config.yaml
num_attention_heads: 10
num_key_value_heads: 10
norm: "rmsnorm"
norm_eps: 1e-05
bias: "none"
tie_word_embeddings: false
weight_decay: 0.14
decay_fraction: 0.734
batch_tokens: 65536
max_seq_len: 1024
max_steps: 10793
dataset: "wikipedia_en"
MLP neurons of a small language model. Each row is named by its layer, matrix (gate and up: input weights; down: output weights) and neuron, and shows model dimensions 165-292. Each number is 128 + 32 x the weight over its row's rms, rounded and kept within 0 to 255. Numbers have three digits each. A neuron's up and down rows have the sign that makes its largest values positive.
A block is one neuron, or neurons of one layer that tend to fire together. After each block is what it responds to, as a language model described it from the Wikipedia text at the highest values.

L12.gate63:090131122154105081138182096157076136095139137157098052105123114136175132170091146158140106126130067077080104117114185116143095132122150175107140145096127156132140135105198132087187131110120050125107158154156158140157148120108121106053146081091132180131084169107127080133142061115154148138084063074197094098164094137102154127102084104106112056080108184067116128089109151078110126188146
L12.up63:113197102150138088091171105138168131097142116154109147135089147142167092156099135158062076154138090169109148137121115168217150119145177080169157089141174175155114110105139117095082139090161123175110116093118154150089179145118110134105132143126114106057111143084147104107124111111191128128103114060143081160128137147141092134065074121153172101107102183144124151078118105089132184159138
L12.down63:048148093094097141071159124067159153113179104106133165113112106142181089083117149152180107142098139160125114102094148079175154083141147139134132112205098078121160133140171104149113081180164093174063103096083117143186175177097136132071243152124138098126072133105129105134127105061105114115090152158167064113103095145102132143109102090140106145113211176146113094145149174120129147146130
L12.gate802:041122146125101159145113124144121191102101103122026153135157140097144097144135088146139154192143141109143087181134127104182163168112133102146117150146113126104118127090118132123176129138088141092199137125147135138132126135136162118124095107127137107143129109088138142093141088155145130119153085088129105105205125107074145114161152099119077162185121145145082114146123173070151059120132
L12.up802:082162152126193118097078093208091121111163100051096137127116077149161160176193109140130176165091176133108089161128159148113121141087172063159145128090146167073126171151135131150175164084136131176182097132156118147121126144133184130154118139088073078130120102147134105089134119079162100093141110120092189128170099088128091130103161093111146137223109136155123109153102168058089106099155
L12.down802:147174134143155110108140176106187097098116106094114129128128164065096126164123105085129053124182174092125107097142128177181177048122096135110092100168098101137161166095125147139132150089142121149140130106174165161079160131235134142088119092065120150074194142099198141109090146048112128132108157109177105133127157139168143149125131186120095084092124151155125119162129138116150163133104
L12.gate1024:102145147131100165170081079122130163112136160098129152113034122096086099176112140183094134161078122098138141127128114144110095182177147135093054116155119117153163126131111122113166142056111120169105120121175206129188127073139067139108164216090123096157102137093202120095165087154116079116084111110148176115094170143159158138148145127109137151154143167169120079161131131113088103101122
L12.up1024:145117086211134163150150125151107063141142100072100148140151156152144174078121154144075094123145121143105147138139116134079135093151161152136153171080200171129119111164139202125104069108094149123116123109080105201109166149178101142068109145098115066139126086064103123109140152073168114137103084159189042038117125216147195129134088127174108116172107133122103092142113133105133081203113
L12.down1024:176161118151175136070143139139162144154187161097093118100135084174127160149154129135091113116085071155138162170109143156073126133088132115131145148092115131085069120134033153163133124143148112139104224131146108105081123120182104179152058123125158085121133075137090069113110169126134133105135190137151178119173109131099093153085123060148100180206152093100219136135127129092183162171095
L12.gate1121:155130114146181118154116151167109065134109132124070087114064139177050064138108124142147078154142139098113092126127153082110143142147098120125163105147093140104114106105150142158191133168098176105092107198126122147103215128074189129108234147123072112171103193166146175145058149076141011100077144073129058154088132111093128160147120101102138126139132132092110154096083097128160091172109
L12.up1121:075129143147168067065125136159124116125171107171053113131113118137185111142080137108153088159149121120139162131136133168096081114072114168114154092179086189141077121132143112124124127092128143139153130183156144145086105103177091184098095146155112149079226175099125077135115133035192132103080102104178061149133143197156198183099105096128154151105127104120122142127167169060161113125126
L12.down1121:093136157132126110124167115086145071122140120117106167061122072087185133069164088050145053119064126136116116162185106118108078001136132094118149150098106094174091151108186135131170128134150128121085199197180156120113128141142158100165168120091143119090109095153047130155156142157143131159168116130161145109134141168087149121114092149131128158103145131171105169137127164097092142105113
Passive participle beginnings. Opening word-piece of a past-participle verb right after was/were/been in historical narration, such as con(structed), re(named), (born), in(c)orporated.

L12.gate300:111158110143143107099132120124137177144090158115131116113178140170157113107110127130169116118134126078185132113139059157141122131122186107093084169119189159182173152109148157194115085111179096076147164168108159156117094146166177058140102098108125172132114155123124082140105112112129067137127189106125141090146118120086169144120180151182125091126142135129140067183077183136146121150129
L12.up300:048162070185110161144156082085120130130105170145139153134116208108148149119096160117182129054166114105156159118106197148115130128118085153127117127140145100095142150102167118055109163101181113117144195150070167213092112134114116102108138137118142138094128117146130105156102183039075173134174174112116153177113151098156116089153118152145099126099169043167127112090112104096126149135103
L12.down300:139122139102135125110107068145159129164092102200116138132113087166125095154158129129099159094111131205113103156144125094153159140136092189091107189149099109146112101087156142202109159158096142105121146185189148111178109122123100132127095127164151134135136143135157096151157173159136077096095130191111134098116147110073148146104154113145118136214139149118130157142075134125109114169178
L12.gate341:172140109131148103176130066195108178150133136138082163164166147132074061144118164149146116086099157115085139122199157057137113145138136086155038140099098119089141146099102143128150127108106116127075127158176121180109109155141091098143115164072179082083133111098100167108165100156134119118084156115047151116090135173139107140183130088136128112131100115155203125115119119137139124112139
L12.up341:097141151150161125160123126093143118109121067128155127179155138149103155087158119132106094096112121143159091106138158163168175130103103159064092151123132151147120111085176160105105136101176123078176152112126155121144182130108138105202155170104094151141125114187134159162132158088095121214128119103102119127124094094118167174161127147152079172079150131110067083129168105168179164137074
L12.down341:079100121162112116113076075192122112061077101196121053123126108085067153169077116135083090186106170112136157087160130160120119139142146122087142092131146068166139110163093141118114169149108164148048069154093161101143133189161114124164149117160119154156099140082122144196218143160091108114105142081100122169078167182137178101102110184137143119153100138091164139186114134131105111184183
L12.gate661:142080126148141163131125128140126116173087129185114148192097196190162092094118101122077098145122119172139154177144134122146135117127127100124080178127167140094095105125158133150140150190104111188112164098171170137186184117119115147072106146130125145099109134157159059150095143145133072156134164108123124128062157152138099120178096098144138110069167106090101068119135111145130137092168
L12.up661:125080113145113178135117090107109161173185078133108097092096135106097163105056152143128104157146075179099154128124117170164096126134126169101168181098130141148175075079175134108075159191108137126177132165096148179134169126114116123137175102140100120130125133111092188175099130128131114146119153122130054056143105157078090122182162050129142192110130054109076159079132141135160095174118
L12.down661:099118220104167140148065076104227163140043060171152153082141076113167145151043173107082081124123154149106139077113093142106129145138132136117163165127178107161074075116133145134160142152111110118104153176182104122133088136141107183075187178116132152187114129145097140102122124148119112117130157113114084080160157135188132156109131103152082128136125076202157145118079174127121150134122
L12.gate704:103101119113103131070148135103129107147052109143148121151141139141102156036118182111133126163135154127092143128148079125097155148039140113128116163093142144199156107126085117111153096123102142121147071176150141134126121160143136078104111102159181163093068110081181164153110206179106081197142087164178136108144057093131141127079128072131117122138150167151096040113096174109113108134101
L12.up704:135136127162186102075111115064142124135117143185126102133088153124073169157086104154157179126128128119120142103124133100148162162143087084182165098140150124148154089082104173139171100100156135125109105153145105164081121086126170099193086171132089153154099107124080181104112102115094092098084091160112070146119106098129129157104121141111094078066125191074109128130148157104085135145081
L12.down704:122145107104108086120100147098134109189145161144154157185170084113081117139094114154087123145137125135112116160122115148027087106154135162115106139084128070156087057138101116126163137160086099119135210146128166105161108136107104179115147113141185161159140123116197099157170162087148110158169104194149120115132108090141057119131144147166102153140150136081118111100088114128104112162091
Mid-word fragments, esp. "ri". Word-piece fragments inside common words, mostly "ri" after "p" in private, prime, prior, also "n" in technology, "ro" in cross.

L9.gate525:212122100079122093179187120111157125094075090101143093159043095113152100137138070115077088172160148058149150083122160127205144130155211198114179142125177064138155139188117076163151092100125176084129163126124116133137104135127151124132074091107159176107105123120164130098144100171081107120101131161160151100141144133117124106130178125097129143116185197108127094157135144126115178139121
L9.up525:128186119155175187204093109091145118085146125142189136051115163107149136092102120103137078159121111111124122179119117121103183132144143187174114188136085170154167151067170153123091171111183172093082105106082107173146140120163164032133110139153146122135156085146129150103104077113143143119180063171176154141097129123076084107128135108087110107150124111099109135131118121128134134120154
L9.down525:121127144118136154163158139107125099116155125114078111153154115217164066090122080135112104107152164147165152101096190140217202090131146082118115105172152143127137110130182109149093116124093160071132129110177124110087061113088128144166126156107136089116044084147109151115173156083144092093182096079150143074069151079138175181120141130131143133164126126125200112159156105200145123114108
Word-initial split fragments. Short opening or middle pieces of words split into several tokens, especially lo- (lost, lodges, location), vel-/ver- (developed, converted), and similar.

L9.gate631:166081169132135113147122146152096084072112134145138131169161052097095110107137131157068112089103205058191135096117097187104145137107137143165125146145116165123165095093131128151113172148075148122142122090129150096130129170088114152111166120165125194082112171139129035071148120144118142162141148119109113083107117130129142142166144173134186104146129182095116168176083120091117067152183
L9.up631:127118170181090140142147150133119163130163202117097121184162134153126136179181158118142109112155174125092121139096074094117101104160136103045133080119177063093081182101157118140104107118124094149131133092187085154175096130118140182091137110119157114148121085148102139112146115129140135147135121091059139090154138176124101098135120122092121102106132158130142087178117177095090153120133
L9.down631:131187117091124159113129150135085092090100152110141173069144121095171070149076150212135131128072119101136162084070073112126107002070107151133162096122110168119080146111119120151107099099124097155134114184137130133150171081105117087115146099162145115157092100103097200142074057115082167177119174146116180148114115059139159131134093139105144113147086099149122140135130154152110126117202
Split verb completions. Word pieces completing a verb split mid-word after a named subject, often reporting verbs (state-d, as-k-ed, order-ed), also fragments inside foreign personal names.

L9.gate1126:138141100116123157139085111088124106158133127074109094112082082102107127130110130169121056132167167125099142184157096104089141140108099099074212128121122161128070162138051114203112134212179133139083180147107159136155103098064147149082097135137135089117114155170119155183187107110124109169124160103103147170112132152105175109121168105136163080156121083188081114078068190075130117095143
L9.up1126:141107184110114124132159130147186054104108147138117052111149109175132116098110152125123155134088131112162129134135120147054142140107125151150137123113157149161130070109095123121096180171123143138152074076120130078119126136185159061171045121096118136137147120114188144157115098094148142118152101129095131121112081147024130109139145074141093119120189107113142102154137159137131143104112
L9.down1126:137124141165195084163136137138153137159125122108081179100172133161169139206120095096116150180113094056090117089153152172146101099103108126095087064074147119147120076149117141115145142150143117133150094087100175088139169182153097062091164106110135149156103191152205089157111155102121084053160154153093147097118098090071144132086164056133159076094079120162133119123123164113153109117069
Prenominal modifier completions. Word pieces or words that complete a modifier before a noun, often after "the", such as the "ly" of newly, "low" in fellow, "now" in now-defunct, and the "ing" of surviving or supporting.

L11.gate138:138143136137052058148023174134110162187183116126073127121154079072141140116079094092119102094085109143130103162147140122127158175109176146112056155121158162149118121134099149137090165120105121146093081201105131147142134116094150135121095119173149118115172100160104111120139146138101105172147165147104123161122087101099162114157149162131119186161138091159153095100130158156139145100189
L11.up138:123105166119041158158115129145155107141075123110135092153188145134113083170086095084132128140112049136117128129128134145135089171196166089108112101167200129170094216111139091163129113128199119110152185133156114130170162058106144105172096115135124145127107098129146149139164108216130173163111109103157129127185130114146145176113153127129107177094166127156117100114168133107107094069094
L11.down138:111157092134119112092133069116124145099147106132116140102106096136136130159082094088110098140112128109106123151116117115129079132122086128173084156119168118150111161125134137110070130070133115143133127140124102106088165124123174125145098108170087124148136110121070148116137132122147130154093102104084123129074064149113126088160153101075165120104159072157110135170120141121167171059115
L11.gate190:165105102127130131182115120096113094136113116076162101115155127101118146152089152103133115167078120150173117126144134135146097134072159140185119127121104080175172118092124108162083184128110127115160124112179130123141078111121137108189062124140128134132155191144145139117140032107103083189155108108156195108183066158141095136156123142128138170133137118080160132145143055071095104120191
L11.up190:173100076156091097128077119129089197095118138121175072118116153174070159148134195128086121158134157077156138139073161075148097139157094165153144094186183126132142198164126101140095097153082155115151174142125136147129156144126179172118144148192103097158148184079105160146125156083111158103087116152130166064193123136119111106148184159157120132161134124161117112136172189177165127139118
L11.down190:129163176147122133109102131121181151110142149051116116146109140144148169168113043122146146161071065129104107099107140160121153112108102152129072072059105141131120171068159152082184118112083093119168136130106107099130135144148142097106163098115130091093082145172126112139091120132160102158165170128172141101126145138102182082149153105144064150132151145103166063162130180225111123112108
L11.gate1121:101135117173050170119140153120135168093100213159106113125193070120090134117109159118091119137098107133142122195100205130122089137139032122152164101092146143174125150121076097122180116154122127086037145167153159130169102095124135125113092120171136107164149186092105161127062051170122118071150125137105132153124132172082110091167143155085154079149141138136086131146122128181114125122094
L11.up1121:175097049157148070145167149137128115167117122193145089161133131104118103121144134192160141104102106145107109099137114141150141113106113191123130155066089113087142117141192149128046139120171151100162178099100118136106108141186143210172162106136136154111118128120123134126080093020158117155123137092080165155157131151159106164121119102131115147088117149153101106083135118167151114183128
L11.down1121:086112153101047108117124159175197128200183142087118115137110073149130140150066127136109132130078188149130147133099135114128093082139069120158113126122109159097086191072057138174138145105129139157140161173140143113148096204123091133122107090117136100174205118172073118090036163140160146119139138149129104138184112150079140165191156107079140156115065129140079111191091118128148117111156
L11.gate1212:140127115129120095099203151127109138155086150079109094093162078115123131162128135119083096149122115081143148131132088052088138127138110127168144074133099145049142141091160098174156119120127061118112162133099135131128115107152132146188093083174178120149182154072081160132121130154118115108115113101147104169143154106141150086145145122134082152165131173168074113145117137155119098096144
L11.up1212:097101202104119091081144140103152122173128107074124121170128078102141158164087127133142169132126121167194149135147143054139117141141111144105179139119152109053098116092116134137193179122090112166117156174109112093114132188157150096142125119157130158120119144103123126069171142100118092104140172148161175101101080129096172121111137110144157131130147129103101112131172113119096172113164
L11.down1212:108081186143120177159101128139105087108167113174113157084113155091119124113144092115108196125125141187112079084140149113109215081122141200086187133151121083113104098186115152083092111140130213073106107147127137169127089110096135140107151130109085129098112152164128083168137148124109193142142162131129158134129135123146100132095145176068162103090100151067154104154156153120159159103137
Speech-verb endings. Word-final suffix pieces completing verbs of saying before a that-clause or quote, such as state-d, say-ing, decla-red; weaker on scattered mid-word fragments.

L11.gate46:133140125158104111136154202115155133121110164104141113125121121134112141173045136169150120106167109130139111128124183194108136168146159192054181108100136170126054136142119148149115135156155147111217114118120158155162152152100148134134141103155129155085148145117133030126117067065099078122147123158134140093114097111148131106074144136148108097101057144179137127144139162117101148117150
L11.up46:110129190191080094136176161155123153091174131162170157132146139105143114073134125111137136187134098145094127073159235117113142085124153123129174118076122142164107184144107106121147047123119059142146146127115105157110165100159143147173165123106123162143102123168109107135049110124084133105115074138116162135134146098101126117108148069135076148109145112107117170138177148114152123111151
L11.down46:124080140116166169113132103078133141162199050148114125131137109162145135118133132095148123128114135119119139198108162161135116073188147099125100125150155167178131089134124168059188159130120103147084158114096079139138070102114111096102085080135108099172165132099084112084119145208115145107101156115166122053179146084096180155167088117118144163144124141172129184177140088132103096143115
L11.gate612:114111075105098190117091136081143102123130066163107099098154178135125075113114129111113112115136200128106085090118183169175131161181149131128133165090209148140165089143180099119157163144100099102134052112108188148096185131144129107115092098155090131116121151074119119102082114127150139092175122065150167135161164060057104100111083132148083104116082148180099112129128103078105136164115
L11.up612:102107116148124135115160107162104146095127056134096047117173152082158114133127162095084110178197109126087110108057183121202154132147157207160086184120146097180195077158124137103169118106141140100117138152093134119132172146139148147136147094077085108062169111156136116136073164136142184083092091146146110128175114136096115104100104149152157125056108111155195125055138110131073120137127
L11.down612:111213098141156080128053112128126103064125117120079151119178153131145140108147153138097141098176138117085158133142120175152160109143141087087168193121133117122121115108132105099181140119107127090082138156122166045151140104165096095151113126174086130139118126142114097104084122175151102123053141146133138076125110117113189172066160185134157138122121161135079146174116175102108140157178
L11.gate1026:151174156164093129121166145109089098107144128116134148167157082114107149123163182170130103112098120153087087091101113160127120127108132156120103130139156104176170155173131155082152112158116101115109130128088105092111154116120151105143154089104103132173072077084066129145101133144140114107126142151136076147165144105142102109121164153091080159139128084109162173101110115091095098177115
L11.up1026:091121116133185130091072058180070095133213121139085148083066117145109074148132107162141187123146193107111125151141135213188150123138122152111159115133126147074157130124085154115099081120170168121091123131149097166169152079137154148130159137153095176080135126154167115136113069142130130129084148131093107167194101111168070156103116119074137079093143088137132094081182155202174179183130
L11.down1026:148128094140147155113131103109131074143122065177142111164121140151167137090142121157088086122148104088151144147148177157120140124141165089131114121090183142071156088096123171158142114217162080094136157143106081111141126147125135110127154064164155195127112136092099112129104121137123107117106131123168136118184143175117187115160111152158118128171130085152126124144148135153119109107097
L11.gate1127:155151142113172130163137116097119081146134165130152103026142118149138137129069124121088070150141119160113117128141146190123168139111147131148153112135117189139067140098106179176076169182150062083100105119156125095130148147142137174166088070095080141068092134183178081120094099102133103178180121160110140139117087202076124156124161063131143096133077169153153070083140155128160144104101
L11.up1127:111100129103154168153124067106140127114141131101132113100161169120093139107119129144136071093108132151044162164131106121165107121098110046177076092093046178141167112078143138082152161122183099170137125117116102100101193107092202086147070125085113138122073092187161095154087129152135090105131118189201129143107126156124158119118141090092186101086119069182187134117122162110189172103117
L11.down1127:179105101122190151173118112116163071184137120204129115139109059166095175092101163169126121175142097151158091112103099112128200084112145108063109114111217090141117165124172118135123140147097071102154115118093146162060135153093054189125155123126159202112167114166202112144163137116096095135122125139143131197118133146129079120139167138174051097143065151149154112091118117089158096145136
Determiner before rank word. Mainly "the" or possessive 's just before a ranking adjective, as in one of the 10 most, world's only, company's second; also mid-word pieces like th, Christ.

L12.gate622:112137104108082135165150142143135104132137170187154097144167105138091154097130116151102114088038158120163152094137128108203123109138176145103162064076163112085166110143128161153097142127063119129104156157163150092101096105113155163135086072147094157123162123135122112132174149137225181108111111144112144176122121086128131133208154163132116177151173149180127051137123179112143138132124
L12.up622:100129108150152071141176123123172175138053169132148136128163128126084099146083112127118134096071096093118139100116163051189163121170117124093115103083150194123045137140121100136139090125096110126094113114131098108106110086111178163197106109176132116084145156117173139125113125134131121149089116060155054115143121173127130179122160168107081168108115130104106099144157120120195138164079
L12.down622:129077127115105149151151112122113148131149085105096136121166112074138136126114179132117139136148126046162086125051121174112146034077163080135162150152100114192064117152090147136128073113059111136114077125151130120181185170132143120127133124176140122117122073133102128126113090071132111084074129127125138109142075157104113128133074093111148125189114149160142104088158151116134139216133
L12.gate771:152103122131134126145205139192207121117146161113154138119173110084080141140114118194062069128114170197129176138073078062115096183100126100148191085112113175100118097164106149139115143140141158137127125203107087138136108167181158131108085147150120163115112131140134075083069126154158108050103121066133149154175148137096075070187132108104132108105159178047114167114168133120165111150169
L12.up771:093145153124082090078125135129063090168142083108146093162108078105088098148116122144125152086139163154121126113055128129072107134109131092178110134133124076087119109076172138132128141100116121077151154130048163112148110202196129105133099116182122132053208213148148126173062117099151141131222175143142142112129115105141101068149124137124145116151122106132079117173141120094104156132127
L12.down771:127171137135151149172122144185097096147169082161131120137135107132121071069143171110137081154115084122143078132084079112013170196104060198074081192063137114140070128164111112102115143089169086133161110110210154120112146112139143107060073112140134117115116143116166139169178123203149123104122129123146168195104149146168141135180078166175112103095170095075050165137171158039132105142097
L12.gate982:050122047129156088112142064106153183113106136123074121096173098126164079130110150097172137148119124103145121162144169082156118160150181142145141104127082119111115135137148153128118062136109096110077153142134148071165157132092145140092116128085131120163103097166094130111074082074125107075106135109117126063122121133092136103126136172106083131097169113158116091138168138127140153149110
L12.up982:191074176147100107153122146105107087127153080092159158125101111171127154088129120078157089154147152078185107098061130127059103131126097109132187063091102123160038116107112143169154142141117100147140119117100151161130138129102104090103126102127141158118130149136119057089175127127156139130104090100162086090188127122127088138137118082099113173158082128100154124140112159156146211102170
L12.down982:184138169146109151115172130147125160120173165137132195098080157096122130125176140035101118164148099153134117145071151127129101162113132175145103109113188111114111097136085162105159139169071077156184146123086114158123129110107150109065139079095089134110074110087177180106081091121177161152101128149178165137163123111123150147146110162115079097106184133132080098169111109150138144153182
L12.gate1035:097125178136062142110101132131123121131104158103097101126172095122076076120118114114129093151128142175092171124126119093101121133126079161127144134106125171128138167155077117160123137114131130086109217157122205181104174156054128125123133113120142130146144145084169179119107072140155095079146127123140125123192125112146087130161137075108136107132106101130130103128094104139146138089169
L12.up1035:124124118120140082166125097123161174107075105121113090176086160059117161152109163127134123110146132162155159162046167108178159169066112130111126090142114166128074112147171133135068181055103105158190144166148148114140112118102148102165122142194134103148126178112123117176071077104099117101130137138086133079176124139138080053158112146123136121178102146098074184137077132132131119121069
L12.down1035:143101159137122107190123121170187113121112144124100097122133046096165155104149110139126119097100132083138143095127174097120109190095121140143113159167090150097124218037102125161144121110175127123158090083098223158122074140115100131140124142142146129125137185134092178133121073100141112063139138168159126135187141081108137146152146120111065114171129094155107136179113155101155140107100
Reporting-verb word pieces. Suffixes or middle pieces of speech and reporting verbs just before "that" or a quote, such as estim-ated, report-ed, state-d, not-ing, plus weaker inner pieces of other verbs and names (re-le-ased, Cian-o).